MLP neurons of a small language model. Each row is named by its layer, matrix (down: output weights) and neuron, and shows model dimensions 16-143. Each number is 50 + 12 x the weight over its row's rms, rounded and kept within 0 to 99. A neuron's up and down rows have the sign that makes its largest values positive.
After each neuron's rows, "fires before" lists the tokens most often just after its 100 highest values on Wikipedia text that the model never trained on.

L11.down671:52 59 52 52 50 35 57 57 45 56 55 44 63 58 42 34 28 48 61 40 47 37 68 56 66 54 51 64 48 51 59 56 51 38 43 51 28 44 42 60 14 40 73 54 53 55 36 35 41 49 53 41 67 33 63 59 39 62 88 69 53 50 57 57 50 48 69 56 57 38 52 51 41 52 63 48 45 71 70 80 38 60 54 53 56 49 38 50 33 63 54 60 55 58 50 61 46 50 52 53 57 41 58 34 36 30 55 49 54 52 62 50 53 44 90 43 35 53 46 52 23 60 47 61 54 42 39 31
fires before: "ive", "um", "iv", "ing", "ed", "ion"

L5.down212:43 65 55 56 42 48 58 21 60 45 14 25 55 62 54 60 44 61 36 48 28 44 39 60 55 54 34 57 39 59 56 50 49 59 67 64 49 50 38 45 62 47 34 64 48 31 43 49 38 76 19 47 63 58 62 62 48 30 21 62 50 54 53 58 55 41 46 53 39 61 41 41 47 36 44 42 58 73 30 62 41 52 54 54 48 33 70 59 55 45 48 38 51 34 36 55 36 40 36 38 48 49 60 53 45 51 25 78 42 50 56 59 47 44 36 65 48 44 59 62 74 56 59 48 42 44 44 65
fires before: "n", "s", "t"

L9.down331:50 38 50 68 52 48 42 51 64 73 63 43 41 50 45 46 31 59 68 49 51 65 55 61 65 55 51 60 49 67 47 43 48 50 58 30 49 80 56 69 45 51 59 72 80 52 61 49 49 44 48 69 49 41 42 45 30 61 39 50 71 44 83 56 40 35 51 56 49 41 61 41 56 73 49 48 27 55 50 50 51 46 28 49 43 40 40 47 57 56 54 52 53 42 51 50 80 67 45 56 44 33 51 44 54 35 43 41 50 58 54 28 44 26 52 50 50 57 33 56 30 36 53 60 38 44 58 13
fires before: "l", "it", "r", "on", "s", "ut"

L5.down68:43 44 44 38 42 64 47 56 66 61 59 56 39 67 50 72 40 48 48 52 66 59 64 45 41 28 59 38 51 62 45 37 49 45 58 53 42 77 53 68 50 67 57 51 51 45 40 24 50 36 59 39 46 31 48 46 42 70 81 61 57 30 50 57 48 63 36 40 43 56 64 42 53 53 77 72 72 69 47 39 38 56 44 55 49 54 43 58 50 58 56 45 55 66 57 76 45 59 39 54 36 41 32 34 41 65 63 68 66 41 30 49 53 53 44 48 52 48 37 34 41 38 67 50 61 51 21 49
fires before: "n", "an", "2", "3", "5", "ion"

L5.down463:60 42 62 54 50 57 44 35 43 59 40 31 36 46 57 53 65 45 55 45 40 40 35 72 41 63 40 50 49 42 55 43 53 47 52 57 64 57 61 40 66 43 68 67 44 54 58 53 53 52 43 67 28 55 51 53 56 43 36 52 56 44 77 59 61 37 41 65 38 92 38 51 47 38 46 39 58 37 33 53 53 42 63 50 43 47 61 80 53 57 43 12 56 46 52 44 41 56 47 45 50 44 50 55 47 68 37 58 83 37 41 47 47 72 17 57 41 46 54 62 70 60 33 55 32 55 31 52
fires before: "n", "h", "he", "e", "t"

L9.down523:57 41 57 69 85 34 51 51 33 73 41 55 54 37 30 52 67 64 67 66 34 56 66 40 48 49 40 44 46 34 29 52 52 54 44 43 50 44 44 59 66 43 47 47 59 46 35 47 39 66 47 38 47 45 49 52 33 24 78 65 38 50 41 36 36 42 73 87 43 53 64 42 61 37 42 65 60 47 33 35 43 40 51 28 41 37 67 35 47 53 64 73 34 61 46 71 50 46 55 41 51 52 28 57 65 47 45 43 42 51 66 47 55 35 37 58 44 44 63 51 32 40 37 51 72 72 44 39
fires before: "en", "f", "er", "st", " a", "t"

L20.down236:69 46 54 61 64 49 47 52 61 60 55 63 45 61 47 41 21 42 51 45 64 76 65 30 68 49 38 47 40 59 61 41 59 54 64 40 58 37 67 61 81 23 58 53 32 57 47 48 44 61 45 37 38 54 42 52 38 65 08 50 54 35 55 66 55 57 41 64 51 29 54 26 35 52 29 55 51 74 59 44 32 59 31 56 64 56 70 39 26 42 43 47 50 74 38 59 49 41 36 37 33 65 37 41 58 55 61 41 61 51 73 35 34 66 50 42 44 39 43 50 56 53 56 54 49 57 49 47
fires before: "l", "s"

L5.down673:70 50 47 57 63 33 61 47 47 53 46 67 68 47 47 61 40 38 39 32 41 49 60 53 63 70 48 48 34 36 55 64 63 68 43 56 40 53 45 73 41 50 43 61 42 30 46 41 24 42 67 53 70 50 52 57 42 34 17 77 42 32 38 60 55 47 47 51 34 45 51 45 59 43 46 66 59 39 50 63 38 59 42 40 66 47 46 47 80 63 52 52 64 63 36 39 28 64 48 54 52 54 42 60 52 51 48 69 41 57 38 45 46 53 45 44 48 35 41 51 64 61 27 49 68 51 55 60
fires before: "d", "v", "m", "j", "am", "op"

L13.down610:38 40 56 53 42 40 53 55 31 59 50 52 38 71 41 43 52 67 69 35 42 48 45 67 51 58 67 66 27 37 54 62 62 31 61 52 59 60 44 37 54 51 24 48 64 68 62 46 33 48 48 56 43 56 44 60 56 30 37 29 63 61 50 47 59 39 53 53 55 00 32 50 56 52 57 30 41 62 40 66 44 42 35 64 51 57 50 61 60 44 57 48 59 49 48 50 52 48 58 52 31 61 69 54 46 46 52 47 37 51 73 27 51 46 53 31 33 59 31 43 36 68 58 57 44 40 54 54
fires before: "\n", "|", "-", " a", "C"

L5.down33:62 46 54 35 58 45 46 59 42 43 51 44 54 55 45 62 49 44 40 50 55 68 35 65 46 45 64 58 52 39 40 45 76 66 57 39 56 41 58 70 46 56 40 45 48 38 39 30 58 40 53 42 75 54 58 61 72 33 24 50 26 44 27 48 67 30 46 39 49 47 49 44 41 67 63 77 63 53 52 36 51 53 51 64 40 41 49 49 50 48 48 55 89 51 48 57 44 51 56 44 59 28 45 35 45 56 44 68 40 46 33 37 54 53 64 39 58 35 31 66 67 58 50 67 82 37 45 56
fires before: "m", "er", "d", "ing", "es", "ar"

L5.down862:57 51 47 49 45 39 63 47 54 49 49 41 57 38 66 48 53 60 52 53 43 63 38 50 60 48 34 42 62 56 48 35 36 44 45 48 56 46 65 54 60 46 61 44 61 51 54 65 33 36 24 58 56 56 57 30 73 48 43 31 41 52 48 43 49 52 51 23 56 49 70 36 60 51 43 44 41 35 70 63 69 43 56 40 82 59 70 39 49 31 52 46 47 56 62 48 43 44 40 54 48 54 66 37 41 44 44 73 36 72 33 37 57 58 42 38 48 64 42 61 44 44 49 52 58 46 62 51
fires before: " |", " (", " –", "z"

L9.down238:44 43 53 49 61 54 56 35 44 30 28 52 56 54 52 67 55 25 56 50 68 33 37 44 46 45 33 30 55 35 57 48 49 66 40 57 83 61 67 62 75 54 60 47 65 46 58 48 19 40 20 38 39 53 48 38 57 38 59 55 62 51 47 67 36 52 57 39 59 57 70 48 64 54 39 18 45 58 29 56 68 37 55 43 71 67 57 56 52 53 48 81 56 53 55 74 37 54 41 45 38 55 31 37 59 46 50 41 23 76 38 40 54 66 44 60 59 55 49 36 47 58 48 52 52 30 42 57
fires before: ",", " (", ".", " –", " |", ")"

L5.down823:59 29 69 47 40 53 56 46 86 44 65 50 51 46 46 36 32 58 72 32 52 36 53 53 51 63 44 51 60 42 52 55 42 70 60 47 45 59 67 50 37 59 59 54 53 55 42 38 39 10 64 33 54 37 56 53 54 37 42 46 54 37 63 49 65 52 41 42 31 33 62 33 62 45 44 59 30 47 55 48 60 61 51 50 66 44 46 62 65 52 67 70 60 27 53 66 54 67 57 40 49 56 37 46 42 42 40 51 35 54 76 43 41 27 36 51 59 41 43 28 71 47 54 65 61 43 35 32
fires before: "s", "it", "a", "e", "k", "ing"

L13.down855:53 49 49 58 69 59 51 43 78 67 54 36 55 45 34 34 52 54 49 45 35 67 53 67 65 38 31 55 42 69 38 56 57 45 34 34 54 52 42 58 79 41 62 54 50 70 43 50 56 45 48 26 49 44 43 39 44 68 41 76 49 34 67 48 29 63 53 55 28 40 62 48 67 75 26 43 67 62 62 72 38 75 57 44 41 37 42 40 43 56 47 37 22 49 50 50 36 42 42 73 47 49 68 60 42 64 56 34 43 49 54 56 55 52 29 55 52 55 33 50 51 44 58 61 56 39 42 50
fires before: "al", "s", "it", "i", "ge"

L5.down187:56 48 69 52 65 61 63 49 49 58 53 48 36 45 46 55 51 64 31 63 53 38 51 38 41 55 52 40 31 51 57 50 51 58 42 53 41 49 54 43 64 65 57 69 50 34 11 53 57 54 40 63 41 38 51 66 68 44 08 39 44 51 66 38 48 59 41 72 47 44 46 47 53 72 64 58 59 32 59 56 38 57 62 42 57 65 51 59 30 53 47 51 41 48 32 40 53 66 52 29 25 46 43 48 64 33 55 58 45 58 58 59 39 58 22 57 49 67 70 63 65 32 51 31 24 32 49 52
fires before: "e", " the", "or", "i", "%", "ic"

L14.down37:40 54 56 51 69 48 60 48 37 36 44 47 34 52 51 63 47 43 31 61 61 43 69 66 51 45 48 45 64 54 54 34 46 72 59 56 52 60 72 62 40 68 57 39 39 58 74 73 44 32 65 54 64 47 47 68 48 66 62 42 37 58 61 57 70 52 57 51 46 40 54 59 60 37 47 40 69 42 64 44 41 39 65 69 45 68 63 56 39 53 79 49 48 47 47 59 31 53 35 41 55 40 44 54 58 47 50 43 47 22 58 33 57 44 37 37 75 63 46 52 74 59 50 73 32 47 56 55
fires before: "ary", " the", "al", "le", "c", "e"

L3.down868:69 38 71 50 56 64 59 55 63 46 62 21 58 40 44 46 45 34 60 33 38 46 30 41 32 53 54 50 52 69 50 56 66 30 51 58 62 48 48 36 59 47 46 58 70 33 43 58 44 60 53 64 51 52 52 63 35 49 13 54 42 55 50 25 37 47 37 50 44 48 57 49 69 65 56 41 47 41 56 48 41 64 50 43 63 59 50 51 44 57 48 57 52 49 25 54 57 55 64 51 40 71 50 49 49 54 63 67 41 58 23 46 39 65 39 68 51 65 53 48 58 46 50 39 50 59 71 58
fires before: "e", "or", "f", "i", "ic", "t"

L13.down27:39 62 46 59 54 50 45 49 47 56 51 49 49 57 35 41 50 67 51 65 53 31 66 68 50 48 56 56 50 41 56 55 45 39 36 51 51 47 39 51 10 45 47 62 62 52 39 44 38 49 52 47 42 51 40 62 41 35 99 50 43 65 62 35 57 44 52 67 36 24 37 42 68 46 46 76 39 58 48 63 45 63 45 34 52 55 53 64 41 65 50 36 42 42 40 63 57 53 53 49 56 36 62 29 44 67 40 61 34 54 58 58 45 52 72 53 38 52 58 59 41 63 50 48 62 47 34 39
fires before: "t", ",", "er", "ion", "n", "b"

L14.down802:46 46 61 51 59 69 50 51 26 42 42 42 65 57 33 44 45 28 33 38 46 69 52 52 39 57 45 55 39 04 46 38 54 61 36 59 64 42 35 38 73 54 74 61 65 41 60 51 58 43 51 49 33 52 50 54 57 47 75 63 52 39 56 63 48 49 43 47 49 42 55 45 40 76 64 48 34 61 59 27 43 84 43 36 56 58 67 54 22 62 47 43 67 34 47 40 28 46 69 35 30 39 52 38 53 59 60 51 45 38 47 72 45 42 59 72 61 58 55 54 59 54 59 25 45 39 51 42
fires before: "ich", "2", "o", "1", "i", " |"

L5.down310:57 49 55 46 63 39 52 55 49 45 57 43 48 51 62 67 66 34 39 50 61 55 50 48 51 43 29 41 51 29 48 53 45 58 49 46 64 44 65 60 67 35 57 44 54 51 64 51 31 43 34 53 52 55 58 37 73 38 48 53 42 38 46 46 26 43 59 24 54 56 67 54 62 56 35 21 42 39 46 59 73 29 62 42 69 53 53 51 55 45 66 76 37 62 56 56 49 52 46 42 39 47 50 33 65 64 43 48 20 95 24 29 55 49 56 60 54 64 42 67 37 51 54 43 66 35 57 64
fires before: " |", " (", " –", ",", "."

L20.down287:60 47 53 40 49 52 53 36 43 44 60 47 52 50 60 47 47 31 18 58 51 35 64 73 20 69 76 32 47 54 53 47 41 73 53 56 43 57 64 14 43 42 32 47 69 17 48 56 31 45 63 51 69 61 47 67 65 52 46 48 61 49 33 66 51 46 48 49 48 70 65 21 44 58 40 32 51 47 48 49 51 42 62 66 70 41 39 44 48 51 58 61 57 45 60 45 36 37 66 56 55 47 54 44 58 39 55 48 47 41 71 64 68 51 57 51 59 40 56 64 58 41 48 62 44 47 38 43
fires before: "n", "ast", "it", "ra", "ard", "im"

L20.down307:33 68 43 47 59 64 45 64 58 46 49 55 60 48 53 54 25 28 18 31 45 79 46 56 59 69 36 38 64 41 61 56 32 71 40 55 62 52 44 47 30 77 41 36 48 26 25 53 63 52 54 54 43 31 38 55 49 52 76 31 56 39 30 48 54 64 54 53 56 49 55 57 39 32 61 55 51 63 41 52 55 54 38 35 32 45 46 49 38 50 43 52 68 37 45 47 51 47 50 42 45 42 37 50 46 51 46 65 69 46 40 49 61 59 72 65 54 45 46 43 51 48 31 40 37 36 58 66
fires before: "ich", "i", "at", "o", "it"

L3.down459:39 62 55 50 48 38 55 64 61 51 58 72 51 70 38 47 30 41 42 72 45 46 54 49 38 39 52 58 51 51 35 58 55 48 24 57 37 77 34 39 38 37 47 42 42 43 58 55 59 47 47 55 56 72 40 59 58 59 71 24 60 41 47 60 49 50 47 63 22 45 46 55 49 43 43 62 36 41 46 63 61 45 49 42 46 51 54 58 76 52 48 41 31 39 46 32 62 43 47 50 40 56 38 53 63 50 51 52 56 43 62 46 18 50 67 58 45 64 54 48 70 57 49 63 97 45 32 65
fires before: "v", "en", "g", "m", "at", "c"

L5.down479:44 41 57 43 50 54 53 48 55 52 43 50 69 40 38 54 40 52 66 62 37 37 39 45 61 73 60 69 53 57 58 28 68 44 58 69 57 63 49 50 49 39 50 65 39 17 47 51 41 51 27 57 58 55 45 51 50 27 39 43 57 71 68 60 59 48 47 44 47 68 51 40 42 40 48 50 40 61 49 54 47 30 62 59 16 53 38 60 59 29 50 41 40 52 59 52 31 53 55 41 39 44 27 43 35 68 33 67 61 50 69 44 37 57 29 49 50 57 41 49 47 35 44 49 16 70 39 61
fires before: "n", "il", "s", "t"

L14.down718:58 53 54 62 74 37 36 39 51 38 61 37 35 65 57 51 53 47 45 46 56 36 65 73 47 58 62 32 42 63 51 64 60 66 35 45 41 48 58 38 63 55 47 57 28 45 48 51 55 54 59 52 39 62 46 57 50 48 42 74 21 39 65 46 60 56 63 64 49 56 45 53 56 44 29 43 54 50 47 41 35 50 50 64 39 40 46 47 43 50 19 62 53 38 61 53 19 53 52 23 43 61 72 69 62 48 49 51 38 45 44 41 65 44 44 43 59 64 53 37 61 22 51 67 54 46 51 67
fires before: "e", " the", "ow", "is", " "

L3.down822:49 35 64 50 73 61 61 62 72 60 56 35 47 59 51 44 64 52 38 46 42 48 50 63 35 49 44 55 81 43 58 60 54 36 49 72 66 46 44 38 50 60 62 29 62 15 46 39 58 63 68 71 27 41 62 54 68 29 51 52 51 76 66 30 46 66 62 61 35 45 55 31 54 58 54 50 30 38 45 53 45 51 48 50 61 29 38 35 51 43 54 46 35 54 46 64 35 61 43 45 22 48 53 46 41 53 71 67 42 61 45 53 23 57 58 65 58 57 63 64 61 49 41 42 40 34 51 55
fires before: "e", "ic", "or", "i", "f", "l"

L14.down888:52 45 22 39 32 54 49 71 60 47 46 60 46 55 42 60 44 50 39 56 54 61 41 71 69 71 63 63 31 57 41 44 63 55 59 51 49 69 37 34 42 73 43 48 48 52 31 42 86 39 53 47 49 22 71 49 29 58 41 15 40 57 56 53 42 60 73 59 38 36 55 56 53 58 49 46 49 55 62 61 42 40 59 47 62 64 64 63 57 59 60 74 57 43 53 42 40 44 43 36 47 48 59 69 46 23 49 56 41 41 59 44 54 26 47 50 49 59 62 40 54 53 34 46 37 70 51 57
fires before: "an", "ation", "is", "re", "r", "al"

L14.down631:50 57 54 61 62 24 68 57 67 49 38 48 69 50 45 44 47 41 64 56 45 39 66 51 54 75 32 71 61 46 44 57 60 61 58 34 60 44 55 58 28 69 51 54 68 68 33 55 43 51 62 54 55 39 54 77 49 46 73 43 51 44 60 47 75 65 45 60 26 45 34 42 64 59 66 53 54 39 62 68 32 33 53 23 43 52 52 60 64 41 40 46 33 57 46 38 56 52 60 51 35 38 59 40 48 54 52 72 41 40 42 56 40 47 74 54 46 38 62 34 46 42 79 48 45 26 57 30
fires before: "ion", "er", "ing", "iv", "es", "is"

L3.down10:47 43 70 62 69 55 28 40 42 46 50 53 58 36 57 63 51 56 46 45 46 31 67 61 69 52 60 60 58 57 30 55 44 34 52 61 47 47 43 37 65 55 56 42 63 50 56 53 50 46 52 68 55 41 40 46 62 43 14 49 45 58 81 52 66 48 63 46 52 32 58 73 49 48 70 31 44 66 39 63 40 42 59 41 29 38 56 34 34 50 56 40 71 61 52 38 47 50 52 49 31 75 73 62 27 41 35 46 59 70 53 49 62 70 91 53 44 68 39 66 50 52 28 37 62 52 59 61
fires before: "|---|---", "|", "|---", "I", "==", "\n"

L20.down25:38 61 60 62 50 52 42 68 41 34 34 45 57 40 52 61 43 45 33 45 51 45 60 36 30 80 69 53 54 44 34 63 51 46 38 64 40 59 67 42 60 34 44 43 38 68 51 74 30 47 53 61 42 44 55 64 52 57 61 41 64 63 47 46 49 55 52 51 56 57 54 42 29 44 53 47 40 47 57 36 54 58 40 48 64 52 48 61 43 53 48 56 63 51 67 51 44 30 67 55 51 54 53 25 57 50 62 54 72 27 62 46 42 62 40 55 58 43 46 58 65 52 89 61 66 72 58 46
fires before: "y", "o", "ard", "n", "b", "in"

L9.down356:44 51 65 62 38 49 60 40 56 50 51 29 64 51 45 44 53 74 52 51 30 67 46 73 40 48 67 61 47 53 40 57 23 51 38 64 53 49 31 25 57 36 58 35 44 49 39 58 39 30 40 55 34 43 59 41 45 42 39 20 43 56 44 37 65 56 59 25 43 52 64 38 69 52 47 54 57 40 46 51 59 73 50 67 43 47 47 58 54 32 47 51 41 52 30 66 51 66 43 34 72 32 56 45 35 58 39 43 46 44 52 39 48 34 61 65 52 67 32 57 73 43 52 47 50 37 57 42
fires before: "al", "s", " of", ".", ","

L3.down126:67 50 60 54 53 35 50 36 36 45 53 40 55 53 61 48 43 57 37 47 54 38 34 49 64 43 36 50 38 59 44 56 49 64 40 44 54 52 45 44 28 42 55 49 53 63 58 56 80 60 44 31 46 68 45 43 51 51 74 52 50 41 36 51 40 58 54 38 62 34 44 31 81 46 91 59 61 66 47 63 31 61 40 56 64 52 55 63 23 47 56 41 20 63 40 42 50 43 46 52 51 63 72 50 26 57 36 33 54 42 40 57 62 52 88 38 63 65 52 48 52 59 63 40 74 61 48 47
fires before: "s", " of", " and", ",", ".", " in"

L9.down749:30 35 63 30 47 75 44 61 43 49 44 55 39 39 28 69 48 26 42 28 55 33 47 53 54 53 51 43 54 56 54 30 54 50 32 52 37 41 53 64 52 51 50 49 46 43 53 58 32 34 49 41 70 61 65 36 55 51 98 65 58 66 39 45 43 65 52 31 43 40 61 51 60 52 46 29 60 58 76 39 30 60 57 52 55 56 38 65 52 62 41 38 54 67 55 68 35 50 48 42 45 59 54 18 73 58 60 65 56 44 54 71 27 53 53 45 42 34 59 52 59 53 67 31 62 36 41 32
fires before: "n", "h", "an", "r", "it"

L20.down814:62 26 23 34 32 44 44 50 49 43 36 54 68 58 71 50 66 63 38 50 58 57 63 40 43 51 42 62 51 49 42 47 47 41 46 39 49 38 41 38 62 33 43 48 27 62 55 43 56 61 57 50 65 28 51 47 36 57 32 38 49 53 65 61 81 38 42 38 58 57 82 26 49 52 52 46 62 49 43 28 34 56 40 50 51 59 59 53 64 30 75 56 40 57 63 41 58 32 47 55 44 58 36 60 41 71 64 42 40 52 22 48 24 46 45 49 68 51 41 61 51 60 47 46 54 61 52 28
fires before: "o", "n", "ur", "end", "ir"

L3.down408:35 57 41 53 61 48 67 67 54 59 17 42 52 44 42 60 42 60 53 47 40 70 70 52 43 38 25 57 50 42 46 50 42 51 47 53 47 58 28 45 60 55 35 20 48 65 59 24 47 50 22 50 51 63 43 53 59 54 73 50 56 63 28 35 39 40 47 68 36 48 35 51 51 37 72 67 59 42 63 53 53 42 40 28 36 46 45 54 60 46 37 52 32 73 49 50 51 12 41 37 48 73 40 64 59 33 53 47 49 47 42 49 41 38 72 45 52 55 56 39 59 45 67 49 42 63 51 54
fires before: "t", "g", "en", " to", "at", "w"

L5.down219:35 44 34 74 45 50 48 30 38 61 49 63 75 63 42 63 62 18 60 44 44 71 50 48 49 49 36 51 50 54 44 59 41 41 42 53 47 31 60 57 44 41 44 55 44 29 45 53 62 46 55 49 33 62 63 48 70 50 40 41 52 44 59 43 51 66 56 53 50 60 26 52 51 44 76 18 64 59 63 53 57 54 40 34 64 70 43 61 55 53 70 43 60 53 56 57 55 49 38 41 39 76 68 58 58 60 34 43 56 53 60 44 49 28 66 45 24 49 38 48 49 57 44 36 83 46 44 74
fires before: "\n", ")", "'s", "-", "=="

L3.down840:54 59 41 48 48 56 51 32 48 45 68 32 63 66 35 39 63 54 37 44 57 53 46 68 35 53 49 59 58 24 60 47 64 36 76 55 47 33 35 37 43 61 46 44 70 54 34 51 40 55 64 34 41 54 60 56 42 43 38 45 46 57 53 50 57 62 76 63 64 43 43 51 34 64 81 63 46 48 41 47 40 70 37 48 51 45 43 57 71 71 28 48 36 55 36 75 45 43 54 37 58 50 40 40 32 52 53 48 19 54 56 54 32 58 61 54 75 52 67 67 53 57 37 45 65 57 52 62
fires before: "ic", "or", "e", "f", "i"

L13.down111:72 58 49 66 29 60 45 72 32 45 28 53 37 57 59 40 55 64 60 49 62 61 63 67 69 53 50 53 45 65 45 60 41 57 24 48 32 56 49 28 26 51 45 55 60 66 63 43 42 50 55 56 73 51 65 54 32 34 15 53 49 46 56 60 47 60 68 59 35 55 48 55 40 53 45 59 37 47 68 49 52 60 65 47 57 66 44 44 60 85 38 70 43 63 52 46 52 49 40 29 58 62 67 60 34 32 41 36 51 49 46 39 56 39 40 37 63 44 57 42 31 43 54 59 36 47 56 35
fires before: "an", "al", " the", "ed", "ation", "ou"

L11.down391:48 48 48 35 36 42 29 62 52 47 43 57 54 38 38 54 69 71 41 42 53 35 56 56 74 54 45 51 62 51 47 50 76 42 52 41 47 53 32 58 58 50 63 43 23 54 33 42 44 34 54 55 63 41 46 54 42 50 48 32 35 21 67 66 32 43 76 42 49 28 36 68 51 46 71 34 40 38 29 71 59 40 65 34 43 58 39 52 55 51 31 28 40 35 47 38 40 42 50 46 44 63 32 66 58 36 49 51 48 52 57 62 21 37 49 34 61 57 60 49 39 47 41 47 51 47 39 53
fires before: "r", "ct", "es", "ed", "em", "ing"

L3.down379:52 40 56 58 57 33 51 40 58 37 37 45 61 42 49 58 52 55 67 57 49 57 28 75 50 50 23 28 58 38 48 62 47 68 71 66 49 54 57 42 50 56 57 47 58 64 30 61 40 56 17 42 33 36 39 37 42 40 47 57 60 40 58 59 57 67 60 43 60 54 51 55 69 58 66 45 66 57 57 79 41 71 56 48 58 35 54 41 55 35 44 42 29 42 51 65 30 80 38 57 64 39 73 47 34 62 50 46 43 47 43 40 45 52 50 41 60 80 49 57 55 67 53 47 77 50 58 40
fires before: "s", "al", " of", "."

L20.down101:38 58 57 48 60 61 35 27 39 39 58 61 44 49 55 55 64 46 39 44 51 45 67 50 45 51 45 45 49 45 31 56 40 26 46 45 44 54 39 52 68 46 39 43 51 42 61 59 42 50 54 38 64 49 47 61 60 70 63 63 32 32 45 81 46 58 59 37 40 23 17 74 56 55 42 36 33 31 41 61 41 65 60 49 37 45 52 48 45 53 58 37 64 43 45 73 47 67 47 48 35 42 41 50 39 53 56 38 60 55 36 42 50 39 30 21 50 52 34 32 38 57 60 62 42 65 66 50
fires before: "t", "ed", "d", "s", "u"

L18.down542:52 50 50 53 46 47 57 57 36 78 42 41 21 46 51 25 45 80 57 50 50 49 62 45 61 40 55 40 52 54 60 56 42 51 51 49 37 47 58 36 58 72 46 37 63 70 41 68 58 67 37 55 59 41 56 52 55 56 19 48 56 62 68 77 72 51 50 62 58 46 58 35 37 49 55 20 75 42 45 40 67 50 31 42 44 38 47 45 37 41 56 59 60 49 35 63 54 51 25 36 65 52 35 47 60 59 43 51 52 11 45 51 40 46 42 28 59 47 52 49 39 52 56 53 58 44 33 74
fires before: "p", "P", "u", " P"

L20.down201:65 50 57 40 66 30 38 23 58 40 34 86 46 37 36 45 65 41 43 61 49 44 47 45 52 47 38 37 38 53 46 52 65 56 61 50 21 36 49 34 44 48 52 55 65 82 58 49 61 33 49 45 46 46 44 64 41 61 41 53 61 46 66 68 45 45 55 47 54 86 54 47 49 58 58 58 56 46 45 55 44 63 51 62 57 56 61 61 35 40 50 54 44 45 34 44 54 32 42 50 70 43 43 26 50 48 38 47 39 55 34 76 45 42 41 48 74 58 41 46 33 67 39 52 60 48 65 43
fires before: "y", "ag", "iv", "u", "ay", "p"

L18.down178:29 61 62 28 60 48 38 61 35 33 45 46 53 53 31 34 53 46 45 35 57 53 43 33 52 46 44 40 49 55 46 54 68 25 42 57 53 61 59 56 87 51 45 52 27 64 60 56 39 60 63 34 55 52 42 76 44 51 65 53 50 47 25 46 46 36 44 54 52 37 34 48 54 70 31 57 34 34 46 40 42 50 47 49 40 48 53 50 36 55 48 62 44 42 42 44 29 43 58 50 54 57 26 71 71 37 38 55 58 44 50 35 52 39 56 50 53 54 39 24 48 31 62 42 63 56 47 41
fires before: "ct", "p", "s", "ed", "ac", "v"

L3.down559:56 71 52 58 37 43 39 45 57 43 50 48 46 54 70 45 56 48 60 32 28 36 51 58 67 62 44 41 39 45 45 62 55 59 47 51 50 54 62 69 70 27 45 55 41 54 43 58 64 80 58 51 44 66 41 47 82 50 40 59 51 50 48 52 44 48 50 55 44 50 52 72 52 42 41 50 44 47 46 73 55 48 61 42 61 41 44 42 50 61 60 62 47 54 29 61 63 41 35 53 64 37 54 57 41 49 72 35 64 68 34 52 58 41 19 50 65 47 41 43 33 54 42 47 55 47 74 56
fires before: "n", "k", "t", "ul", "l", "s"

L18.down206:32 38 44 50 59 44 32 38 61 46 18 77 38 43 57 37 21 42 39 43 65 55 48 29 53 49 43 36 54 29 61 51 66 46 42 47 50 45 58 34 60 49 31 49 54 49 37 51 83 39 67 39 55 48 52 43 20 52 28 51 58 47 47 77 45 50 50 45 58 43 50 42 37 57 65 31 51 32 41 40 65 55 45 75 33 51 43 42 66 46 64 55 30 57 62 47 54 59 48 46 50 47 42 58 54 56 48 39 42 31 55 52 40 55 40 59 50 52 64 44 33 68 57 45 48 47 47 48
fires before: "u", "ur", "j"

L3.down754:45 62 44 65 52 39 42 60 44 58 45 47 44 70 61 57 33 54 66 59 27 50 55 56 46 25 51 62 59 41 37 54 34 37 52 51 43 45 44 52 57 43 46 22 43 74 79 38 60 43 36 54 60 62 47 55 67 46 85 60 64 57 51 55 41 47 57 62 45 56 47 47 31 38 82 34 48 32 54 62 44 47 64 47 36 65 31 48 38 34 46 52 29 48 47 64 60 53 33 54 37 43 53 55 66 33 34 61 39 57 35 55 36 49 50 43 39 44 46 35 45 45 53 51 35 53 63 48
fires before: "t", "c", "g", "ter"